MLP neurons of a small language model. Each row is named by its layer, matrix (gate and up: input weights) and neuron, and shows model dimensions 128-255. Each number is 128 + 24 x the weight over its row's rms, rounded and kept within 0 to 255. Numbers have three digits each. A neuron's up and down rows have the sign that makes its largest values positive.
A block is one neuron, or neurons of one layer that tend to fire together. After each block is what it responds to, as a language model described it from the Wikipedia text at the highest values.

L5.gate304:078082121125077134133116122135168113141135142104118119140165136160160138095083116117124080163100131142102124101134110178159176111131133105168142085127079105122143143142137134139138118134183169134113130144121112103101128095097146171149134123150105080140134112151125203114157102116123106104104128154138125152144123114112108128144126132153108124138113152157096136141111133120106162157148
L5.up304:121154113114115143126131128133148092126119125140132161130114124187116137136148143108139094101125078136157132142146149146174130144152116128127098147138115143144159124110146098135137119101093118146096121163125113129139128152126109109200149127133137124207144142099140109174131122118124160113162123149103152151125135166168131122102118102127139097082118076139156140114125122161127078076155
Description: Possessive apostrophe. The apostrophe marking possession after a name or noun, as in Dave's, Leuckart's, agonists', Baha'i; weakly on some noun modifiers like Best, testing.

L5.gate642:076127119168114162126148054131153104137158112124092046124148107139132150135129140205149126088138087123122160150148122150126130129097109126153157108122119135125130127138100145081114122104099099103151120090172126135148125132154125137114153097156143146187146139128106103105127135096102138121157149132141121162132139109126114138127138084174138147161116132129154143145145079130143119149109
L5.up642:142129091142116135147167166119122126109104134160128136151150133114113089144116113135109097138125111116137168125132130133079127124125105104148111102156138122105085147079100110123148098111142084127123132118118140146164142127106192112127108148143145140162123154135140105106173122155083080126132114164149077077139156095167142178106128100124135109086121128137154086129129121120105109137166
Description: Word-completing subword pieces. Fires on a mid-word fragment that completes a word split into pieces, e.g. tra-p, ro-ut-ine, So-on, ma-sk; also on a table's opening pipe.

L5.gate620:130112124130161117122155156088093154121099156112146156110133126109140122098098099142112102070115127133109116175138144104121136136140136151061112135132126117174117101136163149147140144113158107101126120140157107148150163162112152135149141140107122152146126134201127127087116125094151106116140151107136122145130158128131126141083124106142156107158157099115154114130107116139161155193146
L5.up620:132154114086141103119077141135120131172114120136141130146113184153120127094190127118115093175106153094129131163162151134126141140132113114132124145128111099118106119142135139144125119099150113138138155134168121159156102114107154109150087101127133119105103105111146060140099103124174079114152125127086106158170137125101130130113096154141156122147146115128141164109114152145134145135115
Description: Clause-opening function words. Words that start a new clause, such as that, which, whom, where, because, each, these, especially after prepositions, "so", or sentence breaks.

L3.gate160:134124145118122144184148129143086148147132109120146109143131128097148105123117122127102128146093085147127112134148107109131151142116133120146103143154107121137127186101121140096099103106113125107124086112101081169123088127150114106115154119145152131131080075136109129157108109089128120104125155141123084119153101152090161126179142164157096121104087158139167148091126120144098143118129
L3.up160:092138133116122110163146107105115126111062124138128165144105106119143160123174124140133141101110168160124142089142106147111124133156139132100168138134073167108103091119171109133125048140140099166151156157177130151113107133097097134131120112126129114104143125149132101056114136166153138119155136122142077132110108142167165100137165136160182102142168132160140122064096122113129071149133
L3.gate236:144101107129121118165166150092142163114109189102173112144071131132115128143108130157155172104111118147088134127151108120100119109145143120109074131102156113084140153139120173075108061110111147104108077087178153137145109159173126137111169130121106140113108122138129112157103149089144090160129091154155097130131124143135094126119120129118158139134142111143108149119146119126155131122118
L3.up236:130148102127130143106109097152144105144100140150132139125127139111128153137088117094076117125137111093108120068148145080143060158142119111082121133143132112144126144137096132107131101181111147094153135137133077117150124129153129122147104141169114105123164102162097152161099109137142139128095169116131138108142160152114149145153104131109115138111152119182129122124126151138146115131115
L3.gate339:131135144143114187136130142143118123110160135114112139149105138124122126158123149082133133138155154137165130097159120153141123126146136104142131104156107128176116125093113096119183157135113084119115142158105121142151099101099096111122117125132120119100122128137098178127135089192140078100157157151178109163146130135128139092144097126180116177134151079159118126109120081136134136115112
L3.up339:160128185137140174148157110125145111143097149142135112166132139163120099140129127112108145125138124138117127112099170113132154165140108093163113068154144151122164113072149139147114170134135166131150148129154124129110115132090061128130153168137145144143144127112099170137099112125128106131145097117155092170143143132163203137137160155128138151123116082193113139128128153118093173108107
L3.gate497:114124076117143109129148108148082124142148139119114173151091137103092072158140134127132122115119128111151133111112139105100102143136127083140131160159150132080143133145122153137109079137138086108130150131117108179144091110133133125145182082119122134117135138086108085153090125144089133139129104134164107134126113106109102116151149099159045112121158118142153138094145139146153097144106
L3.up497:109133102150121096136129131138162167173107147116119155084071123158106159106137123142132117115146107118121114155124122136105150125147142121176113154149158167148124125154165115136124121102082108181130130098076143120142111094119115140183113096182117131146119113138121134150134132090127079155105131112115141146155118113121124137116099124120147143135112130121091131134149092148144133149137
Description: Negation word "no". Fires mostly on the determiner "no" in statements like "there was no", "makes no difference", "no other". Weaker hits on number words (eight-, twelve, ten-) and mid-word fragments (lo, Mo, -ang-).

L3.gate347:125127126161096155128138110089151116116111092115118135137132171119100129114148106119160148106097121119120103143096149091140130182099138130162102163131094076148108140092095082166088108133168137166123136110122130075118131146127096160137117133107153089132156119074133129128142152101098102131093132107144101091120154107131108131136140149115110101152141112142116146100167140099110118062124
L3.up347:138089122182069182130145096150147152124114119111163118096164132128116154092148155108108132092115090153118110146143141164154137153103111118119130144109130141146120133124134081130115158104134123143128097148138140126162117169144153142146104159100141129107134127103111131143134144124122138124106149102079108134128108152147102099140168131129123094160142127112174141107150113084102153098129
L3.gate356:146138096113160088115139127124139132093134126156167094183104173137133110133135106159163150158132156083102132172099122163131136127128160141121145158143082122141102174138127118141138129109098127108122150131125101129153136135146183082148109133114137086136157131073142174127094068123153150165158145177107140136114144108121104122157127108086136137133142163057115138134149121155137119144119
L3.up356:160086142136127124122151121169165121129094122097130124157124101105096135155108108124128145192098138097111108181146108151123160114115119158102122136151117132157128089133132138168119154140126145165122079101081081138125074128118142129101147151094125079112156122099103117152112111115108078112132111154112152103152111121112147168106098141112100111133134151176137153180109087123161127117122
L3.gate648:158097153131164131121123089155096139115106090137082113100134144098112118111130177126127115089141132161125119121172138130139174111119122130142104098172119128142118082108107111177132097116144156146117151095088110147122111113126150104086129093095123113142108095113102127167143162163110118116109107125139149075162132143131118149123126131145101178151142122107122088094101108117136100152123
L3.up648:125104134128109137090108099107140151087116142123118125122117146100122145145173134106192158070135121166137106132116152126122126139166154110131156095132132125145076134134150168135106118137152156154139127144120117110124124126110124164129123119152124137120140114126128108097136119143091131140120111121140101120124114150142175182047109112114120145154153106111115116093125071111156108123096
L3.gate654:163120190133140097130168145171123159095121099151129103125171145110097133146101151125131136147142103094106100100136149126123168109136150119130104147118121126158085149122141150196141104146178152150121126138131136167106149145108168153166153100117104137145151149092143123114159123133114100109126153095108142157105145116156109146117119111086114086145136120110157119156038121098104176138120
L3.up654:124117086135123155126100088120154132145122121135139134150147088132133137065090130116166165127130142153117134119121134140157144118109123131133087093113118155144122128138128130114143093109129119113138108143116119141110166111107108140120160121076150151094139178099129098099137147147131154137137183102064105147128122064158132114172114142144111065096119115122108150129134111139118143092116
Description: Mid-word "s" fragment. Word-piece "s" coming just after a prefix like in-, re-, per-, pre-, as in in-s-ist, in-s-pector, re-s-ervoir; also some other mid-word pieces and a few "is" tokens.

L4.gate224:144106072125153065136168103119081111115121135121106101133070083128110152115109132119093129115135123139144131102123131137111136119135167138132105096125125150125152164086140122170165116154195124131097127109129192149180121138081129173177112127131081114131159185139133117107120095153084141130085098143148122105139126101143109090080170123129114139090134125137144152118146105154126161095123
L4.up224:103121129133120126151154110101127121084115152130145110085103127148153129110119142110112133168116133129129138184070131138086120157139141150134145092144132119107133159162123115110100156146133130098113092118095059103154117092130133099165187118125134113107177129145118151136080115105111113161149118078178121123109128135144121114098130134106143133100134154152119113123130059148121113105162
L4.gate447:102142084131141132119149120141141153084093163095164130106132116150117110118127101141116106122183121160132134123091144146170106150168119133160140134116152143133128190116157133137150131099115126125148065145127138114127148126131129106067098169120172106111131119115174118146159142126155108159155121099164142158143127181064128114078138104159114128147144133138093145169105121141109160097125
L4.up447:171143138100105138104142117111091189099117085141133179139114106116126108159197081124085141134133146119176125127100119148151152136110129138147105135127127129129084133132112138143171131128108100102080138127122088152136111140142092118150125138118098140080110132158156178149130146148134162110135142089144102152120131133112149149167129135089107123121166095139117171084129154130129130131099
L4.gate560:127138106128077151120162093125165149149107127151170101101098121110133155140126116082101105168145120160160133149108151160139105120166158157139132162155115100162108148123140117097090141152071127123162101109120129148169105112162125113124116110126119138127094097181117162159110118117147112168156130099150146124170101161137138150136146148141169155117124171087144125123136131100148175133109
L4.up560:116159112081153125126163112133133180081115119112125127130119140105136163113105104151145160108098157147153119090153121167129155134176116142100163118090057100139149111127142145106127119122077148120105134158130149166129113130158155158183159126147061122139160091109081124132159118122133106155124125143141134114159103151135149139125118132147106131133150164116152165158149097089163127126125
L4.gate636:111128167087137104160131081144161134124078071175127136073138139134098132135111113154105113151107151126094146134122111139168110153149150126102125113148137123127087127139158193120125110136137124134113118131130159147135126133111150165139111177129165170104140143104145139168190104220135097145087149124095105123144149154079130085092152120161115143094145108104143140134097165154130147082129
L4.up636:109173134162147135111135132121101128157136097122130140109146155100143139139128130127126120163153141116140174163116127121125114096142090148122161121080155107109181095124121105114134146139159181150113096138081127144119124105131149103122093060149149175157092140137135148133113124132160081161152167142125102164178107101111123145131092123106115130104130138105067136119116106135089161136122
Description: Mid-word subword fragments. Short word pieces in the middle of a word split into several tokens, such as Pre-s-ervation, As-s-ad, def-in-ing, plus "of" after "out".

L3.gate358:112158126129113175139136098122117157101111140136080137117139113104176033116136118165154162156081128159120124105100155125151165110122118136137125184094143072153155112122049078120141119120152142157142109119154108147117102116138134110126115132127087137140138094157134125114086120124127150123124123151165108117111150116122128197129154111151146140089119150112159126094140140153130133145121
L3.up358:138116102133127136088158110132116115130162095076126116136082127149130117133121146128090139126127114118093175143113117106171113107123150112093115168137147138151160112142124115092114136120137142092136150125160094151110142099179124165092108104112116119118115121171087150128126139088096178140126158139153103140089149141159090164075148088141096177127108131104098092119150141139115120157165
L3.gate425:120113088152131101137096089182136129111112134143132127126153153122129146106148118126123104135129064100164148131157126137141123151089093095101152115137118136157074131142152113144127140161105120151138143134144110130150101181120083127146120120156131134111111105143108079159092147116136123116116146132159169198084150122133164133124149082126125095180111094132110130100113143128096115117137
L3.up425:165082122147138127130114131097086084112106123115164102099124109132106111110148135098114110172145174097124154113107099106140165124091126115167155122143107157142162097136171156179135114144134122125109126119116190088166124151115103117155126139094165154094126118162122141112114159110130125159142120106173148140189138139110098119154161111117068101118093118137125127123111149104170117174112
L3.gate547:141083105067129128146116148122137176129094136118142123142176160105116128106112145139116173107165117137090112141140129122102161122105160156128153171150093116137101117077139123180123106136126094129141172099120150078093085135114112112154111125116187140156140069126121131142114114111111098117140161130107140127107130115122134117131156097163135108111128168159125132168109124164111138118118
L3.up547:141163097113140163175165151167149115067153119090111109112151128117125151104121145143105135119103089143088158141136147125146147194127133126126089128147097147127103112094109122151180168115115141166157139141143113083109123096141109118115125135132136101122101158155107123098120145154141118143171108112142139130131159133106093109127128092142137075135124129141101123177121111134149141129169
L3.gate676:098102115124151117138125095138162108148159135115125078123095132088158141124088143139091114130131116157104096118131129091130104118096128076089120147113147114137109101153136096123143104160126155122145143165130099124144159137106141130126132117124142129164170082138126074128146145151092104148126130135129123110101151115164139123125160155145140123139114132161125118113148121152137122163105
L3.up676:156142125116176165097150174105141158103114127085106140122118134127170144062128110119082115128162132152130133117135074132134131087144171106146131163105127116113158135105091109121136152107120150103149158144132154129141142143172115141170074150145165129085124117104109154140070146162141180120120151103154163115170165109115106155117134085146114116141140175116144093118168123127087118096163
Description: Word-internal continuation pieces. Short subword pieces completing or continuing a word after its first fragment, such as "se" in These/Those, "bil" in stabilized, "er" in reservoirs, steering.

L4.gate56:113173112122100107090137096166137133128118132109154097150082133145133174114126158118127137138112083151110144113102146103127146143124108106120127163141123135135091106160121169100121121144134110142158096129149090145123134145118156096171103123121145099133139100115150178107125122107111110141116148126170127112120137126111076132173090150145150122135169155149123115147062134072123162179123
L4.up56:124075103122144111134129115130170135108102085113127120117099130131131132113133137163117126112170114051094133099167103120132119149117107098120119165081106125143129129099121128153155136134127111131169150109100163162133163129113121122140107072100148096167138124096155158158105150149111123145111155123112137114131090079129161117149098090133123132143123106128140108107091133152117108134110
L4.gate306:157122131130117125125107132143139133108083161126158129105129149146108119154148107100154104150130138164121133120134116174148099118108109152157133140083152162108125065148152142126121095090187127086129194115145139061147116162144108110108137131129125120117161090112140128181130141113109104099126138122138153161102147131139109114106131147159124146180116117143120123155099153121082158149056
L4.up306:115134066156127146138131122128162159113130116075086149150126088140119115156128109140100136155175129136056159142119179145187112149140129143139129153138144125144130106117126110105111167127175129198142134161117124084093111145149121163156133096162183111117148140166131148131127131125140131080111118109145086161162108143152121108133151098131122139136156119132142123146116171175073114117169
L4.gate607:092101118094160118138094096117121096103126127143145126087126137151160103126143152168132170088142109152118155074144114145161143153073099119143110130084163127152146115104135145124135145135127147130153126152079124124126173106142134118145141097117144171107147103110140111111113158111137100097188111147129195157129153114134138136134097154084135111127105113136090114122181122139151137169104
L4.up607:081122105151199145134108148079141126158153128138110126118130132116141164135132181112096131129133105151116106155161155152119184107143097152175129145120139110097134142151117150136146116093172114150153149154151091105109193143186123153142130122139158133176090108120105136113144107101131143120112122134103116104127139122157103088130133145160093112125090109128146113108084128121152186131100
L4.gate637:120159154167121151102091088138104135138110130143118123131148138125128114158115101149108075109153119128159151125162135160098128137104152126100090134140125142145173116107107115110102116151148158104139164123144139158160118083141145152137166153113081154093176141146124164090145132130065114154138177127143136148132091127146098103142138133142125140155143135150141110125137145110141158125060
L4.up637:147122111156144152110141066153131119133110128127099164114129116131129152139131117152146118113139115121149141090171091161163143160107109143124096119118147102172144167118135103133119115122135130104146134124143162151149132131086114170151150118136127144105109141179132126141157169113100066147132103119132139130105115059127135153134127121168119110103142100128152115120166115131131125139097
Description: Possessive apostrophe. Fires on the apostrophe (straight or curly) of a possessive 's after a noun, like film's, album's, label's, Men's; weakly on mid-word fragments.

L3.gate209:105103094147121129147120106092106147124088088100148113131106150183119118115070099100138190130127106120144169123095165121145111132100121102157166093120141130124105096141117092110090143132121099185103117136150135124105125122129118145081148095091129158117163122116131108115135145089148115116143146177138176137122151126177116128121105158165119153150116093148110198129137175145138145141138
L3.up209:131100103112155126105124154143120155119104119123117148095115123095096126137137148100094135085130123170148155121125122163103093137087153148181127104124151135143088129125134141131134116138115148158117112109164107124103142104125082119099126097119121145143104131118158142123118158076127130149108146147080165174131154135111125114137120123171121160096115149141167123126097145130118139129120
L3.gate345:084151136108119114149129087099137129094147139080091102113126107149104083157164145153130149144127122131107104162130120147136127159119146138142139145108148138162078112127135107122119111140101111151147121141121138108121087138110092130138218098128124121104146122137115112130153156116134133095159106093149105115166147100099126162131124132180086143129112171108133132142140144096109124122103
L3.up345:083115133124118133078147155104133129123099117108125121127154135139122110115159193149113181143132125194106101107109106113097126161097120143131163150145104151108106146128167126099180136129093152109116125114114167133124116150095111146152154078112132147122138128103118103140172099118172152137122150104120135118173138162124135171122095151111124120155129165113111116117151161126151116119136
L3.gate387:138137102164111136106098105109119126119122153139128117133104155147135137172150133182137106136143127163108158078127164148165084159110107156120141139120139121154086125153086076103121129064126158143130072140154121105137086115128157090137174157109132156155126089092123126089132144098152151104154136138131093136121126110138098174109086154138133125122114127123132159161113129099147125112092
L3.up387:126139140112105124098097124114174138122177160144137122147146123148093122138112120158096150114102130131128149112126159123167137196121113116135141125094122120112111135142115118136173099129175124187152120123119117101111074159170143111143124120109132199146136146114134158110114144104117138125115182154142160178128117118110094131136103139104119113129054143088099092156148129079116116117079
L3.gate703:101098153120062133102114112122129092093114104168102108123099126138132105134117169148119108121107123122080175127145150151137121133097111134125121142117103137132082123123113132107124121074120121084102113109122115191168130134121165097107155162151124098115162118094097092145120135142129160150135101111128109125135121115161094151144107169120120092158133128120108092135140075139120118136089
L3.up703:125133090132139111151146136139140145086127130094121111128096103116144127136126132143120121123149111113113105142104179097145134155149136138154110160119116123148074094129106152115122142109152118112129110137128131114071130118152150153114142155181143127098136155152098135168156111112133158159131122126156129110140158129089121104134097143147143112102141131137168132106083125148163118154119
Description: Apostrophes in contractions. Fires mostly on the apostrophe inside contractions and possessives (don't, can't, he's, Christie's, Shi'a), plus some mid-word pieces and table pipes.

L3.gate123:159141134138111094151133132170132124139116124108144117164114098136152133116110135140120152105142100140137137138131158167179129150116162129133120154108139143120174122117119103122139158129178096150154127110112156131144133119105120093129080140116149119097149148154093175111140137136104156068087167113147115123161124161138137131162103117110164157182159158097103122091060159130126134149137
L3.up123:114170181151106127101089124201125134201139131125131156144142132109137110113120103094167138166122175118126125095147119134105147100101116170134140131106104080118188166103123095132117109162145145112136146154116138138167141118125114119133128100130139168134093128122145131147130089147092129181156123120178117098102152129124129167088117113153163124125156112117110142138140172110138143131148
L3.gate217:118152133141157126112099101073112150143086118100130127110114107135096129108134104113160120101121105172141138165129141156141168098146149102114124134105138099156128118115154073104137070144148082104165122107083143138156087118125076160166115120145095120149128136161171128146111120134115089119137110150140111118146104133110133136136128145104112074142120124133152123161136155117076175124142
L3.up217:132109099145117119119163113109129114085162119144123154112112126100116173148152124128121138130134116080116070142105123098135131126171134098145079094153169118123119136132091161144090151166149142133091153122138158117131118116114150120134126136122138131139139080130170131131067122114148101131159075070146121161143156117166133083134135144112165131089150101090071139150129115179138128149107
L3.gate533:100112119125106162165077144100128124118125104133130141164158132111098161116119098141152125120076103126144105174122137136173147159169156122152107121159129172081144181121113150104089126183161131123176167127108112057108114109119155127152147115106168124129138111143159095098174090107112102092147161131134128124163117133131109114121114089118147131120141130128144138122147143119143077210090
L3.up533:153118112088082139157100144111112150141084123123144086178111118136105133118125143167169152093111099123105115090078110138175131097174139143131100140108132113168126130103156135110121139181122138139123125145157090090129116139156131180119107131112093084118144163134110119097126087141133092109159151126141144125166138117127120140113123138131139121122150146145106165135094150129143170177109
L3.gate627:142135150122134078131061123111112109126101136122124141154134129120134106094119122096142145138131159102138117170144131099127136141097164128149076113146160125121111095142181128159138118132150103121184120150160144089116086128098179130110094140097136164130154114147098092086168157100146120131128090127119147143167116121120136141121156139157136105123163116111162164113116132132119130127139
L3.up627:070108160126146172108114130146110144104111106119095081127105104093096136138096102151128139117132109200156172141151161109115176123130119124082138150157147142112149126093148145112085120134136133139128117139125185086100100100132157130130122088137117155134115131127162128076140148125091113161081088139171099130118115094131135149134169139137184118086118126138093134127144110111140167152106
Description: Clause-introducing connectives. Mostly "that" after reporting verbs (said that, reported that, stated that), plus commas after However/Later and words like but, though, because.

L5.gate527:155104112134106060113139099150097108124166132187097148124168140109096153119118119126129104150146125138102150144097088123142123148141109139133100126141121157067125118087101116171125123139144173093093146147131123052097111144120128143146081124129145080148139129150148139117149124112152117123145135138127098157139110116135142135102153163143139137127138142083119124196166113139115121141124
L5.up527:114083115166183115103128098109146134138157159124153123107107127132115086080116112103148062100090086139090183156100138116153123147132098126099136137183157166111144113111145161148145150139124163129089142135128112091106147147094095151131129125104135121091113071104095153102157111117157125169148111101130131127151144109113098150138148122113140163159166154138105096139163108117132094095161
Description: Mid-word piece after prefix. Word-internal subword pieces, often one to three letters, right after an opening piece like "in" or "re", as in in-f-amous, in-com-e, in-vi-te.

L4.gate274:140091144168131106127117110135139113122126145138108126142171140124119139079109117137118112151132151108091127138156093167149116127104152127133177122121167151114095143127093100135133104133115153083103102086114091146089174091111178102147122155128154139135163112126102159142108158084130122142155149090149122154125153107116139098151139153155146128182150151114107117189107175130122099162143
L4.up274:095098119122102108132116090136145094113145104108134178170097084141154106111132118123093112119128152162196127118122138143161110169116118134174119145132118133143147093131116124127124134150131151118158143187165177136122117125086180106116123135181123199094170089126107134121123125111099077117113111165135143127127148096120125124128142129088106168098159148141136106128136134064137122144134
L4.gate287:123146125140130150157155147128154125135105127156095111088172054138082099115121185122102148139123124147139141066126119122141087116117100155144141135159157074187145171136134129130167145136090164115147085146120140129094119133137113097121109133145105130165129131105098129163118140086110095144137101142143118122103131116131122106132103121128119148103151136095133132106114127141121133127124
L4.up287:072103093170127152080114107121120079145131162141135142107153124090105132149122131153106112108149091138137131142148146125167149066163105127127119098151130111121133094105146155114185094140135122151141138157173117122118160115117151116106120135143136120148152097082118125123126174139107140133134122127151125159128122149154057145165118137114133133130155176145103099119087170114124060125142
L4.gate318:114110139124125123134138157163121092130150173146153151105166105180127121115135063136119153125164131127127094105100135141156090100140127153137131170126113133122134093148088124171187085093113119135110094159165125134078147143152128122107107145159115159134115110152151138132156124138086131135113117143103106142147152107114154111131103168145104118160112130138145134116113151157107117153109
L4.up318:072102117179110139158108107131132096143130093066115076112106132158149107104122111158118139175133140132126157089131125110091151170123144155146095161146127090107137155132130120150135101147148128175093088145119166129131146103132150133131141101139146115101116152122141121083169141098109110108174142121142101113132137172136120143115131143141128133149163183130160136097161110100106094124147
L4.gate370:097125135124152160152121143105138163187131140136113136145130110157150071139123135162145068116135112140130129114094082086154107106154166143158142158143143157118102175136109080167131117144155124138159109097151107118128116173118150131089088126125109127148131117121110120103081132144100114128144137117148132109102197162148123122111150143109119150118128127126103136138126114110142171120151
L4.up370:116111113130104163123127122099144125158124168085053112082153114109131126107112126140123125121121134160093153173119142109157099109108095144103119170133105101137123105111138065094148118123142136136095147151153093177117140188136181157127149136113129144134116111100129150086131130171135137107147130143126104098141157114120098100143137121142129119121133125138145108103118141114148136118143
Description: Word-ending pieces, table pipes. Short closing pieces that finish a word split into fragments, like ani-me, cri-me, sna-re, li-ke, va-se, plus table pipes and |---| separator rows at line starts.

L4.gate36:155124100148109144111108115181115097102137115125144163131130127161135097152147115139130082132161121072170154145074124114138144112129148111124150163158112081129164107112136144104138112135136126119148096145140136134118120148113158114165174191085144110118109142154131133119083127137180129102166146145122126143139138148109149128137110125132149144129154112139062161079127121109095129145097
L4.up36:144140098150151154120133145180156145086092138115151129115134147162096112140117107136167103117156108103138144155099119150136163104082148144135112125137117125122100143124111132119142095144176127105175086116138142141152132138099160127172141104118144113149087117141125127142102165187111121107098107102121107079143117135158140133113125121125147137131151093136091189108122125104091125119098
L4.gate271:120125138146122078116110110152147088082113124118105106177134097148107137123158157129114162161162097140122069145138139171138092132131163169118130095136131133138108160131092090137129093142131147085150094144149124105149105112119127176146112134133091107108141124139157114144146129133131118128141139103147061116151151115127100095138105155111101090165115138090157136107131146155145155153089
L4.up271:130113147118141161148166104116147132108092162126143143171145150141132127095153122153133146108157116112131121109134113095172132137158152121115119113140146114123116123138173080123140080158159106092101122140126109149120127109135062182110151126113105071097114166078160143090133121103114118137129132124121102122133138179165127097146112100112159117124141119129123126169096095133141132138056
L4.gate402:140111115139100099121127153117128147131124164144113129125140153167103108139115112157105137141146170113097134132143134160109152099085137118096138127103120123130136181130131123129184165094154106103149156141120152160148192161119133110098104187139136129135126128172127092118119190087129121122140139138134130133156131129086158132143132116127118118081079115143168107153099040129143102175095
L4.up402:151121087114114127065132116147127140124090110093173111133088123119112127070148136136149128135154168135173114144116158109163128145147181162110117121096149148142131085119144123112111176119113134119090119111111112124146110162168103110100157126103132144132083134143135137099089169167089120129142110090175135095172154126134130130120113151132130123096083151113091124104105102132120112174089
L4.gate431:147176135137094164117090153177112134132137105117090153120110112151128126119109096090147132124134097150119096162127104108158108147089166147119114118122131114098189125157153120154148153094116124147078125192149151143153109133084112142164131134174098178143159109147152129114121123146105125098140151139141134159151151109123144127100124118123196104104120110146134134120084115120148103137048
L4.up431:158149136138066113149065131148104130112109100121103119163142141105104077114134179128149133109121151147110094109156123172147136161108132105138107136133147119152135096135166125124123103158172110094114154167146090112174103151115139205110087128138133135163145146117154131095093109155139100084101127147222114169138158140141146172138117105126188106131128110150136113121123164120123149115080
Description: Clause-opening boundary tokens. Mostly that right after reporting verbs (said that, noted that, told police that), plus commas after opening year phrases (In 1967,) and because/who/where.